Weights of a small transformer language model.
Size: 14 layers, width 384, 12 heads of 32, MLP 896 GeGLU, vocabulary 2929, 23.9M parameters.
Training: 359M tokens, 5477 steps.
MLP neurons of a small language model. Each row is named by its layer, matrix (gate and up: input weights) and neuron, and shows model dimensions 48-143. Each number is 128 + 32 x the weight over its row's rms, rounded and kept within 0 to 255. Numbers have three digits each. A neuron's up and down rows have the sign that makes its largest values positive.
After each neuron's rows, "fires on" lists the tokens most often at its 100 highest values on Wikipedia text that the model never trained on.

L5.gate13:123168138143162144116078107121104160133128096086153195102190108146092089099160163108118096157155143151153121148199172121114118118117139127129123149151150089128134136103117117166065119129143089093134059098118158124141164159117127070104089084137161178104136093106157140146097124122141116089
L5.up13:094140112150132147119082115077063183157150083124155176156179119133155091110167090130086143086117168138112069158139135139151128113044145149164109120100116111099129105105103170162124095155146120081106139129141172158096121116207173084104139157092158122162111162127141028115112150135129152136
fires on: " died", " sold", " 1", "ep", "q", " |"

L9.gate758:156106106154091110141124109162118055104121181153123195121120117127127123103125144144084176137115093160143150136091144125057103141156072157128155122161127163123090036128067110123070161092124121168194090129111074137098128192144202180177142172116090083117159160109124126109171077162149195180
L9.up758:143140135147129132180136195086142126178131110163160128136154128123151112121109147114127126198132025170153112206097131100094121109122197105168111068156014148155077104177094178165212183132155105095108102169153099131150184178124113076094120188121155089078121184158119154102169129119181101089
fires on: "u", "o", " began", "gin"

L6.gate315:132098151175105139137128188123125150155101155123107143142091127115138099114154143117112101118116106220129161149112091132123131139147130127106126106071147083148150122095105100098138117088092103156120116145121090110110104104126140127132102147160103132138093142091140168096125112132084169146
L6.up315:150102126130145061131216133103159135093159153161151123134118134112158068187115140169154121144074121129097148115158175124100100113191158127142121081039160142075161109153119212157095155111089096145078140153151120080071097162089131086099087126154143160132067175164101120126137089097099124150
fires on: "stit", "rib", " election", " elected", " appointed", "ec"

L6.gate60:141075171115135143135086096131143134139112118130140101110122114126165134121118135167174170123165146151121147121093158154165107148173130103129178214130154143104119153151111197161115087138148192120102159131127098197165087168122134126168149127126131115091146140106104133147078180168101177187
L6.up60:153170127169120147139120143108203116076204108131144160085080127098135144141092198165170162187159059120161123098095061133188110179175132118107203159148179114169173112120140167144102112134091159160101167092168130180141103149114155135112141083153139129222102137149172125131126163129121114166
fires on: " |", ";", "at", "ra", "ak"

L5.gate89:145189155128105098134153145123048110202134152180122114156135084134138123144157127120217138145142103152104147126100098093168115131109138109180177144136114105116119174205083174093095142110083153140121095166184131128106112102094138135170104117197137152135132089122189146113124131137164144139
L5.up89:073126158175100177151121112126168085098178137066100103075116067105126163106108162084087154132104120109152132121106125113136105106116112193133116141122157130158178123095164157100149079118088133151179193126143144142161122133148096110117156057107120125113102128138087187152105146063129075159
fires on: "at", "ur", "ag"

L8.gate725:137090145138184133222187131145099137133086147138118129115145132123136180099123133164097027132094155141181111107148110112107077072173137151183188078165128134130117110122100127181149125109145116131153178144150143083157157081153157104098131109164112132098151094167101140155097077159134123111
L8.up725:115231108073129133141096124180191162141112081099068147109111097158148155098110132124102115112143104130194122121111129173162096123146136144185050055132163088084100159114069162123150140128064102126144121124139173144130124154127149134103077100107068089096202116138125140105140130120119064100
fires on: " oper", "c", "uc", "al"

L5.gate61:180065171148092174103092106156119130124099083144175174092106077078152146201096131077093181210108135113122122126194160110169123140081090198162117157114152178157114132124085121107188126133141081167218133107143176116105110106165143116137108055201149167076147140103132078122167160091189141145
L5.up61:192166113094079145113093109050117081115100151144146131088078160114151081166136124150125152150160143069151118182099100110114150120065122086133131122127102152131139063159104088102184158130097113160132094168148125169092109110064113105210115116126116121127119149162116099156119093112127138150
fires on: ".", " but"

L5.gate533:098136133080147091072138127143107139114158133125101173155065108129145150095077107145123133148105052106176095092135119127097137120159138191129059097139152160128160134141140165072058098100122108120100120119181109077145102124090191196181186157149159122167189142086121122153087107130124127125
L5.up533:108145152158140088160125108146067058077117151142133077165102162121106149205125098165132082096114132155107172117162129048137095132151106144148129131206156137154128122135084110154120084162210082123072099148166154102129094088144169119171162185178133045123142136163069074120150134098073155103
fires on: ":", "ust", " Christ", " |", " All", "und"

L5.gate548:187136111096135101081134159167100112086176105121156136168103158144132152083137167139119090153143221148146104162135154149086134139136081136116157114144112179189164123106129164087100077041109097128047139046113135091127141111135119117133119111135181096165131154086138179118139136147114078098
L5.up548:089133182105185135099118085112117090065194135134154139193093127100082129110175184122137119103108150175137127162103177180142111116092126151118042115121139072068110167127145170110130088109161161129143124156143137094138150113192120054120100163140139138141116155116197087091167152162144114174
fires on: " |", "h"

L6.gate129:177151086132154085178153103111149150157103160089150133135139172171098118127122106161127156125113158119167126153140148129104170146147112128146148080112180164139159117160144198063158146155107146140076093132135116086043169129134086111133105072154145132150130134152080096120056154117168138102
L6.up129:066115182188140063171114093124080131201143127170096073094150203128149153203115126106132124100137129120092096130112166140114149061107161179146148149154124124116153107121137196118104112157152132155134129103110150169122114119167084108109091131161094130086139152188144115135107098139063108127
fires on: " |", " g", "th", " of", " 2nd"

L6.gate311:096157144145116134150112151074107165142137139124146119162140081159142145153143100074073146176119211121171128116182148112191104112138065097142121139113121150102083180170109145162140139058144136159122167127135100156112132090114153175080126149156123122165108105135115151102122137030146118118
L6.up311:123120088146081114126100204129110083221150182099120178078118133160162056125119101122130117052176115153148077145041124178170123224098148092149076138152153095095099126156130121159045053126176087084127150168104112143146168118126153160134131163211138174121114121179147120127122115169150119121
fires on: " B", " C", " G", " P", " Bar", " Car"

L5.gate640:159167153103162165097128138127150151126180190149077170095146140141143114077161145096106124086136124133107168118085149165077147171162150130091077149084111082157139099097093114163083149138115083107099054141132115106179134144128134105182124123190171128084115122142157112116186179117159128144
L5.up640:173188099146101088082136086160160112181101126119199073127104103095158168108179161115110114155159107117092105124130092108104121163117151097076090085162116168099170152136192156101145111111086082155136099107151116153131155141171208135105136059168160159145108141153109157101122138108109122114
fires on: " |", "ition", ";", "ent", "c"

L8.gate44:143171106116122131132120156162173102164160083111090052136129068073131139053165124123076138120185114118063178173111149099162202092141110105139085107101185156130126145123156112132100103107171117130073106183176194106093160146126198105108168096107141113131159147062088122175113107095155158108
L8.up44:085143182156186106088130143154134078138133134091088107141123196068110072129126157128160160128106099119147161129131069122122096115080108095125060156149128161116117129070182114110148107114117185136120100158126107129099127137136170127192055106142156129113105150082104163099114163102127133103
fires on: " |", " at", ",", " in", " to", " College"

L5.gate875:146103098140102131115070125172078150101188136046108135142169162128145193122135171078146070139152156169162109156125116078081171155117132117169100105179130146157123141133144135098055123141164139091171135165156109123120151179132141147200133131142106146111154110124110157125100192146136121111
L5.up875:167110141123096116155133123204118121112202103093087155093116160092158148161188135111188089180146152224124146131141075093116085123063153108147130109164149129116110152136165193140119050146146160138129105153192159138104139126123153136113132075146126130118168159121147142072155125128092127061
fires on: " inc", "v", " cr", " Pr", " appro", "r"

L8.gate616:144095141172139103149174100120176109099104154149092131128109147155089128114113139173118167132116102136184121128095128169111173174112131085172137137126121074122100100147086141096142085150091132106107165186057110113151168114067098165137064145140153141126061116164156162077151159159101163071
L8.up616:124090148132144119122141142092142083169143152094105127151078180096117099113111129067142078117097103110144103079151164101187157150099100133087128099105142119130128125133150220170108137145117118111141095138113131156152134166114179167147089108124074193147148125064134123087096078208147138132
fires on: " P"

L6.gate595:119099115153122180103114105139133179189163179153112202192170097120121094155206132127101140068088147059140149161126104097077136106152184107070131133131129103135177139136159144083141147122096087082162079111092100124114074198150147107115158106140162147128150101080132204116121130164096143155
L6.up595:098081139208124108172126045109139062108203130134079091114132199100091113137138125099153104166142139168082134161117146005166115129120128156124108087149142163163095199150104126134151119219143106125142139149126126115171135145087115159122101128109146118098115185073139155132125113088108111117
fires on: "r", "ro", " appro", " Pr", "M"

L6.gate467:137178113141139133084121137106115157156167118063111171053042177138092166146106092126128124110136144101136110154160088192095131096099109197087196112102160093121206166103096071083092139161149047124162130122127152090096100203154118142128103070139126121142083135154105100156104088171103146094
L6.up467:088052190151173103155089204122113164152152122149104136176055145150171137152137127124135131155106141096099126114112152139057123178129114102045140038183160120095139139090149166127140160095087086119152142192119111158142141136101162095129158117167074129119117116123073183094069125173129134072
fires on: " |", "4", "7", "8", "9", "6"

L8.gate148:084161169158125120082115126095147166163110141143121188140081139125097116153093126107091125200154059120193163148188163149135143113129126131122086105131130135110125095213173163187122083125100109164182132172118167113134114091093134044136116126099176089146123108143102125162172121121110114153
L8.up148:132151146167176107149147131123166092167171183124115168173152081114154096124119207101075130175160071129086079114122122079147176134132162087164091139118077123094153116162108113135187130153093117067102137134168102130082136139178122124148086115139086132072095115115106158112162077147116152086
fires on: " was", " is"

L5.gate719:085127142085155129129114188152148089111097180146126107109120090142084093127064075106165139167185144098103089068110108115078132139099133127189114131114070189100112167106090117169074104083122122098129128152127124092167158078087094154136108108050183120165142140094113119168186118079135164119
L5.up719:112124125121085126135100106142149158090123163114121090137069059151170176115204121145096123103093132103158178151124104201119092195152164132109108100120168061149129135110126069116127128070194132102117165088104109154105161139190100137098081126134100094122075120161125089081183066165136171147
fires on: " rem", "ff", " em", " dem", " aff"

L5.gate786:147129136169059062153145117153117134192097097157121130124137096122189179115069147118150122086037169127153081146139148159156071160141117101109069136109137162114144132140173171114139139160124129126084110183135104189057148196071121142147135182131147170122100134115134113143175124157109156122
L5.up786:169117199088168184109153175165112098137125139114192150164168067110187174148129161188128041176182106156119114177117096031132108117108095099152127151121122130131142069175188163122172136116147145156125126119151152134139125105079086098115149149165070160076096143092177126097147132143197158143
fires on: " res", " Res", "at", "am", "ong", "os"

L3.gate503:140161098121145112120043122108162193125111092166103108167124106117121204107142103107116117131129114146147100096149118143152090052175173185137138130154105170098132128049118140137067186098147156124127119181080153095099150123146155122189103132176114083113111093072185205144107130109138126153
L3.up503:098155151178187120172092141155071119127062142073092079137132097211111206161092121106114171183090108162135104090079175159098085107082123128156133183136133131113108049092140152124145102117092051117188128063134181139125146055139115137209130126181072142077068065117140131164075141132167143126
fires on: "us", "o", "k", " Z", "i", "ince"

L3.gate117:154034111156073152147061144109107149195127123056113147146149168095137100150149139148095112192121161140119173067093105126100132119059085152136186106121134157112199145118181124126103129155109063124124139170082150124155094114147082146162114116108123069135130113053107134114138059134142126143
L3.up117:119093091146149213135098060039104121138137114126119105101107126124143132148149123093168158135138126093086118156133136184101124184131076095065164086088130177140142154128134111133165186106135039142148147154129139192120161183155182104075124187151124112213173140158120124095113179132074138153
fires on: "1", "ol", "9", "A", "6"

L5.gate125:200137155096101128138088119113083104143166166129172130191105080079178137121154121070124115137113140159105172101152136090081128081176185140173148134154155147166080134176123126065144146165149121088117146115181125082150082094158153139106140154194181121095196095138159106081124121151145121114
L5.up125:153173140158142121058135157162156150152169086043114123141179125136097118137164124096166116056108145173162111156170102088084158112133168101117167161188120132141150129141135142104140112134131070139143160113089092115139175133183135102112149130070157085126122132093109150091130176140154080175
fires on: " He", "He", "se", " We", "O"

L8.gate531:137134096183063147110161129110114111133136133145062181148145146161062061132063196135062161115163145107125122090141175165101141141073121122168127085147188150114067209124164123122130116121108128105136191078179206139128094092154066127162118145098109166117164124174147098142129157123094133131
L8.up531:134153068109132163107147107130078181137154164060126114106099096180116077171146110151121108125133166062061137152167150106121127140080124117160156104104161104147156142146153164203152138084061133112100211085123120119106123181179066149144133128102096221046128094154112117131120123144069163076
fires on: " United", "qu", " requ", " ent"

L3.gate826:175153142175084087180176112165095125110156125180153128117048145143076100113081174075149134119118117017118181107153112186141148142159157147141146142112129132127108048088137188120137147100126126106151098091139127154142123096103172130189159181131124047094144151157118134128143115133139138137
L3.up826:158150113131117145162097144055155146141135114121135132076095096116138085241110140070142088168132131096189120100109157090142180106136124065145129163067119111159088138140120168125183119119106146121153143159165065143158125129085152135128135123111198126064082093119080184113094118093174124176
fires on: "o", " Man", "an", "e", "u", " Le"

L2.gate257:109108121148152142122146102106152205080130119093098103100131158079152098139143218110087088138092108152194112108150080076128118116151145093168118113108142136089088172111129158131128138096073098088132171129101110128102119008159096139136170144075157186112153128127108152157121141111100150120
L2.up257:113114139137114070128079041170162197110082127072139151115131126137103100128040065079124161113126154151038145136132174164138114138112089122144104129103094127123106107083156117184131186176128137149254157118172143135107117139122146138166144114139159136130191087069116108113136158139156119193
fires on: " City", " state", " city", " town", " State"

L8.gate105:119152173140063128156101118132147159150157128110180114149189081138080193124108113172119160147090104098147123166120131100137151101169096144151108119113133181156171105085160125134092126123175121177138095131062097140052126109113121115131089083114066119130052158092105135114091090116161122109
L8.up105:124157173164152119099129115114119129118100122087146102081125139126107094072133145171100151219086144127155103126157139144064137091125138167203105095089070152177125109112125165125115162091160115127094141136056157110099136114092126133162137136066105107125095128167117117139154201164168141133
fires on: "o", "i", "io", "a", "ico", "ar"

L6.gate870:102125127145074103139150131151127177146174147143117111109109179132112053106135124153101115152054105155084126074086136104104106093154119166091142116147170097112137135208100191121077112110057132165166092081202106162130132081194131187162143097125104144144141154107113143214104135142108101102
L6.up870:096153109165132109178104099143090095135117141156116099141127137091166139151049129138138130103152121122182136088068124104054125090186118069169099115095082131098196101136065105186144147117121183104151113130134044127131134130155069100055117180117129168100105099129125127090119154151151151139
fires on: " from", " 195", "–201", " to", "7", "ec"

L8.gate880:116128107152138192114149049119143144112153115163115072078161136133097143125112133104112149083167145105104112107082129127109141153154136136109143123132119085140150097142142105093112058152116109135120133113131157133163171144144126183152120099121142115120175171115125060148150111128078114033
L8.up880:126174185121127134143109085147129103062133145176107154140129127157122134137199127163183107177114095133127117144130121119143141113108165168140097056056046083120102140146137163231082104085072126114110099116120185099161151096110092139149151141128123110148104127110114031188152125106142099168
fires on: " cl", " Cl", "l", " (", " –"

L8.gate504:125106145117131121108088188130150120112147131163126091071157102101115128090154126119096092154074085157169149101122145080121077089128156137163140143163155130137085173142091154097137118181135140143083130155028103090166153156106152116071150155147142126110118150167157132120139135125162155110
L8.up504:144140147153152110128078183177141148121095144118129108116143110132138111113119129146159152191140128134105146124142140137175122116115127109120111172117092091182124089190183079154151128109157118165110141147120069121118165149174079105142094136146140122129128121160063127101169092157136132114
fires on: " g", " un", " Un", " 4", "g"

L2.gate323:075123115091088062159143134134112178094081088155145105105142119111151160068100152109157149139093109147157084145113170140141178079104098087154145173071105114157140134112185178078152138107164161114133176133142149104137139148153082114149124173143105142116150155107107123076142112157170146155
L2.up323:119132144098116146151101166140141115110157063145204166109169132097082087085109148109106124130077117112142061208174132139138173141171121156101130121082075142081089145093080113127113136118133067104141173106169136154106136174130147121095162081139122126133152185124185163110136161088131090105
fires on: ".", "eb", " company", "ation", "er.", "ach"

L2.gate106:140092127123094124130115119086180104105151105109128101165099126153076087115138116106106145098150107161090169180157084122186168115124137126115097145133170114161159114082161149123093126107095110080080146079093148126087149088159109089158078111164118062105092069132114185091109104128114194099
L2.up106:155185074128145109176126117094132138115099126129146190193136108086138132093113122125099148148141117187157096094122171176159164167113132154142157204157111151105142159098136154089139112104193148105166129145055143179103116145181116130114107114088124127175177132131157143151164146120091128073
fires on: " ==", "|---|---|---|---", "ed", "|---|---|---|---|", "ing"

L2.gate54:136160124120122162051124121148158200098180138154091130132165127086128143109066112145141101152167155141102103128142121180119129055083119105143095182173103062095106131085208082135128124146098181135070135124148129167112050110113108173110137124090120148105147146195122136142106127140130093148
L2.up54:174095143155086162124128180121198156089112180190067131129180145131121194177131076128141118192128109041119111123170154145099127142107148157159170169115114118142065141083164125105076131113101078152115127146085104148163162138092157126130094163174075201177146121104122133147148156168143114114
fires on: " Sh", " sl", " sh", " Sl"

L8.gate354:115100156120125111070120115089194109168093131135189156130166111235144108153100117076118109192196145162145113128102135078113140134133106185091108111146090110162073145178106130086171158119123133080144170161175165101085130066134080135142100129077192122116118086085145104164135137080118114061
L8.up354:140119146130164129182116153180089133110116116146134168147109131175108113124081139112121101136144095108157119165132119185146058125132171145077131083176110192094133182174069168093180161138097091123101172094161146098067112180112122132113105130077160120138128109084156147103160113130095134183
fires on: " of", " av", "ert", " ident", "ather", " poss"

L9.gate693:102127149120155141091086179158106116101137133141179123189057085148111119106149107152124124155205094098139093155126117106140098116106145121137125199135161166070149150095160073135155166124116166138085177130098135166095092124157154125154085153117129141122131146111200066113093137140110184075
L9.up693:182128145110200176194148088099146137097077152136091183096109131114139128154081187143084129115131129133145135132125098127060105088169111115120135138129166113145089110124065135059117148164124109048152075137129111121102099129116107133118104126093094167147131194121175063179111093112133139105
fires on: " S", " Sh", "-"

L6.gate692:098148148104078125131092069156124151087099107125121107082137097093176129237162099077120163138146092126129151120143142142113123107079156114126108085149085123184110151097125134150147146085110145112140110160151179139113178123132052069133127154090170176157132131213136147161127082087134164156
L6.up692:104126104119133122116147115074144075169123125173128138107136189139107086185115104138139078177157130070165123091080073120120119154178163067086105045141106162079127108143151128108124103094141166174129155116113161140124143112110090194123110146126143142107180170160113065136112131129062155116
fires on: "ic", "est", "el", "ice", "ore"

L3.gate227:061102190141086156163085172123136117117157108076149149124088113179177135142130132160107105161196077088145150212152131091062167150090143091051167157110082118158131089171095118147154133162122159100143109154078074085123187189143170186143090118170178103097182127139130173096147103094126124109
L3.up227:136104138152056082142132179123097153129134117151088131155093151100139194224195135161139113162154141148090100152108132143091115126184176091123105104119158142153096141060125128113174131100120118159164180112113080046140078181158067130145129140121114087115153162122117129155096096096117084150
fires on: "re", "an", " resp", "le"

L8.gate9:088132142169171175091157168134154149166094126135123057075169120127162105118065120137191141110120074164131121129142127164156099108190127168101144157173096155116160111147190154121134174151131108070167081107103168169126113174149103109190062078156129130095149086127155137124143124154128153100
L8.up9:126154106151092092171090141136126086221106128134091159119097123154151112155127104142135105027133133148143136153116181130135111156137123161148128138146128083084140152132163099210140076177102123104122140145102115181141078087081135100101154095178107099066111082106164130123095173173080110138
fires on: " res", " Res", " pres", " cons", "res", "es"

L8.gate753:194101096101135103118115087117131122177130115142093174183117164108135107135170145135132186100156129144156098085135121098059093023140167079098165187102132118102096100146182187155182100090129157100133162160116121122157058163108103122148144092090184125165128136114135157169138132159155105097
L8.up753:114141121111109084079099094134115170092090163139110099150114112159159096091112120106111130154138126081138150126142139133153138081117132167118087159140120137201104102123084099131075084106118104138104124128090140100100220129145102109102106135171123184152130145083109124133158123182112115152
fires on: " |", " both", "|", "ly", "ially"

L3.gate536:177218166104177134128082150078091176072142143155108185130080129165099084121166121181117084091143153104135157132124201090185076140139162130141151139152152207145097156140132115123154143127107091132095073174137109143144116112134165154143137163166097062073200123045134084069111117134127118078
L3.up536:133074150156106113079174136116137145152176120118157095153142113131112127104114105096112158091101147176123112088143083101090108073076170150136094117154096192159185090136134165082081159147135125117195086169164129045150113101144094074063151167177094113083166142163135178121089149154176100173
fires on: " he", "He", " He", "is", "—", "As"

L9.gate694:140113119084127187160138144106140109173149138150096155143102118164102161147138095101120110115121148090107134138098087075064099187121134073119083186096091075134097112095189141141118137099163144099149142124122172072123160174112163150103148108197151100123150185113080064128101140143089116166
L9.up694:156114151126095109182125105162156166128147144179109126157113158126123114091159162101168138102076125127081140163170121091138139124101096118199141081170074133183076155202087151115143124122122102132132119137155123122146103128058092117150107123154132065075145121097141114165090098166112124178
fires on: " cl", " Cl", "-", " −", "at", " 11"

L5.gate284:192104156120146132058135117161189086056108197125117102135126128119187134080189154127144062091140141075118107107155130130129078149138148174086124196196138117088141148169113125107144087131147132123099173151036126087096062094084094137123077089204147140110091142108154098048103177101154193083
L5.up284:134154175168072130164147091122077120181140149108133149155142159143115071074099155135104134157127128120139067078094108138134135119156141160167188146132142087117095093153127156120142134164089137085112111119092065166095139148052103136124134168118131144105176142122188182116113125110114098092
fires on: " S", " H"

L3.gate292:113159112139132165142135121102018129145163089135162099176099041165107132205104088103113104102111146192111122134119132103107150168127129131174159173162103080051117185138187219131140105171198107053131163138118107143157083130095141109145081178123130177079122101058156063148114124086150105139
L3.up292:148120050131123120117172152113114122072094193142109115143088055152109116145066121058096108167181085140085141144147159141073097134144129120105113097106082147177107156175162129209096158158151093099105093195191138139063115148142178115187128066153112054121110144179166103158090136133134111139
fires on: " 196", " 193", " 195", " 197", " 199"

L9.gate281:085110040166138161100134097166104135126083145104041102126145166059162119121132166171123108140148133155139187163107163124116076127103119139100097118109076119099116081134177184120135134156144145124126139144092123126157080108153056122166097177131142096102111105132156049108098129166142150140
L9.up281:156119126177086194147130138146149165110097143104122156139091079116155069115093154109123104097137092116151141132178079135113103121099109117148143061133151170146083079158129133137240071096111144053141155111147144146158103188079104146126102122177136195127152110118118118127121161085123202124
fires on: " fac", " serv", "ract", " equ", "or"

L5.gate20:136085074178084105216114106068151129125162141138143130161098140193146126118123099138062124129157159156184168144109094154166148088180184145172140084154128128166179176096128137139119214119131097147073076155108175136145112121117165134150162149132123164162096104168132064090130102106062100107
L5.up20:146070116183105066177129114122103082112128167170151177102093177064159101151108137118120116137125098140113135143124096174167103167162176175115134123103114129118162147135152123086182108091136143226126155137082130103097087153108092122127164121171144112173117064150112102072140103130095120153
fires on: " and", " as", " elected", "merican", " named", " appointed"

L2.gate178:102130166113162137109112120089147165159174106121108187079163117185072111123144156145123142079106197157170148125127131132113121135134156080085049126140184116068090093133133150156112084114093069127109121108166079100132126157143098165152085144158150152079094092182138159160130180070107090099
L2.up178:111199104105125117129187117135109094138217133159130136132135065065142102136173161082159139059079146033191135152136167143087157086066157120055093139127146105123140155117127145136169113068110126144141111131104101130088140124182127157117080107126104103159076176175093075108143182130126146115
fires on: " |"

L5.gate885:142124088122182155096109124147157147128119099127113124117147117127117115079112183106181138099083150101162140176160166175106123150134134078112098124134150113166104111132091132122176116116161116100152128136155100115108110127193129180113134050192119071139130128134196116116108149083126138144
L5.up885:122123102101153120142129144132064108161129125137106175142127112139135139117108201175155140134117123148075160141119074114157086156126154124116085124075084120131108150148159144117167110124160093131089115128120128166062149121097053051137163157085138072156139132147071151077138135121144086057
fires on: " in", "k", " served", "vel", "ing"

L3.gate162:157115104120088134155152122162155166135188139157125123148104097043125143056154175176155097143134184108131111130125124099142093085128132163104177105142159135144096109123140135143146126078173128154109149171128163065128129185122159152165156097226116123135130104092083111085111164112153122130
L3.up162:116163137136059102108096131123102117060088125135109087151113140131135151095133132097151122115157095111127159111084066192106169125127144148109085127120165173107120141118130116118151071128138126088143158116091154165085168083176127133117043132107187153075119107154199096102139179159122133120
fires on: " |"

L8.gate255:126189142054140103128147159130099153165104100113128121108137088133168151144137144197094135147146141152146113158124178164127138069087158107143158143127111184126127096197106117089145122157137117123111110095136186189150113038136137139126095157160200155135105128223166121037092144149141126100
L8.up255:134147148162122079173113150156151127089119102135123026109165073088070084131204059113150163158157090164134101132142137152124056140133147126059162098105154154152128090141129078118089100086142153138091118161074105145160112126143081137135114138145146062082123098092107156110161126148159117102
fires on: " of", "al", "id", " under", "or", " al"

L2.gate874:113121115097085110144117106126105144101156136036072142140127133167085147079116124164113119172058178146115127165117118093087095163123177099124099139117228141119117164140190159115147155099141128140115114110121146114165166126146186098092144149129118100167136138091201106140113053162100107142
L2.up874:134107129113128172111154106169142109149032170069104123141154110159123151188173067143124145127078160161106118156123180183166110095153219144112178127141152171181127124162130143104128138104118085169122096084111122123140147123128109070120148121118114077082086166137114111135124087143134113131
fires on: "t", "er", "s", "a", "O", "r"

L6.gate458:145123107124170160167123124121066137094144131140153041149131125121163137100112105123104127133085134062083141159163154103135104124096159145165107114134135153140085153170153110125191082115134087132104096159093158120116120115113169142137135139151147114121152118111141143126112122118080213067
L6.up458:133154135129100161188161125131092137140140192119149106163164178102118086065132137100133123178160162136126156101214161107155119104108139132184037117144123121092085145149124097095204087191098085124105191145132108146204097112131088110100119154128133158144132131139151115116128176038088139128
fires on: "a", " H", " G"

L5.gate460:080050157108102093164157081141169110111140154085126149169103165136087093151098164147101127118130107074084145144106141122083071151106152112141169104187158128100133141141165113098173075151099106152136141136105088143113177126140143142079084132105135153107129129086186169123129121171140113064
L5.up460:121126128146157150136163123162157125132082143133090120163165098130146056121108149094173064191139174109200142141187130150135190153154117049085136153121131174091192176112127171118071143132150145105106107113128123101188129169119164154104145100135109146135118107078143088098100132163028137144
fires on: " P", " p", "p", "h", "0"

L8.gate576:108171116104180152134134144067104154155104191176106104147160139152156077059041182110153171160070085140108161087128098184185048084133134161136155157095068121167112205177109170148178111089151112119160101112134118151120064103103103106120164101149128138081142133141120135193163105172126156143
L8.up576:135072124192137146091116141076132119103151148106088091109169162120116080113132128149176124103144164105146138123135138126109140113121088160089103199065154102130123114090164067104130152151108088101091079171153153156140089114134106095121134154166191092083106106098099150082164104156164147149
fires on: " res", " ass", " Res", " Ass", " pres", "ass"

L11.gate625:127136170147158095100193130142108086115119174150144150120144150081136123125077147130161192105163154113113058134127113127122094147110117113214140168148085141027121055126116163175120132125172199060135098113151136140126097118143199161101165122165110134173100104105123095101105132133100155109
L11.up625:162096158146152144121143154119095121074198170130133075172130106145108094103110068043176137098126125141128149173140126121182117177099136173106151122108156153112047144129178102135096105151128146088136120140129097107097099141144121128172129120126159128125149173181155136116145157081103122111
fires on: " In", " ob", " Ad", " right", " in", " En"

L2.gate739:148098154126103121103133090106145121089083086162142088120153086185197135137131106099197127138109151156124148107171136140143108137103087196111117080091044160088111170122118081136132161143140103118160100116083094085107136085215132151082100154147119159087141140095110149192112149145079132147
L2.up739:099141173113101096131072128102067112121110141114097122065092064105155127187146176182107119178131104096139154146132104184162106129111115128156142173113079094183095139058108114140166152154089110123141109091190188057128100121170067115117085138144100105143124143135137151198162163102111145155
fires on: " but", " However,", "ependent", " and"

L8.gate732:144134132038135132145124150152127119149109127147185130122147148095150128149115183114089096150090096109176148126130120129175103131175083199147130092145114095100112094118137108096128110169150078141141171174066097069090115130100146086142100049179129122015189195162150175124124090177133189121
L8.up732:151141155111133166169139133108143142115052095110074126150062116079120147122124157140180139233109074125111171140130129134137138116137142094182114149137145131152143119138127128117124104118094165180033152158165061091160169161149153183114137118104134128126133101092146111119113084133127142106
fires on: " Un", " un", "al", " Mar", "n", "ict"

L9.gate842:058136074157165143145147132146141101152186115153133145135113125077145117167099151133086158148088109182128126113042142124104116076155119134156094104091139138094161104202142150137122075130159076112097127142129151146124162099130149150129118079130133114145120113182158090157111180113141148123
L9.up842:110092077156156136136158143090119101127150145218193113143087155130144095154072124069069161174129180169151086134088186165118093067105124135165138108086092142112087103170124136116143105100156133095083134134130129170153152147076145152142101102147114089152115101187130093141152111117112165154
fires on: " 198", " (201", " 199", " 196"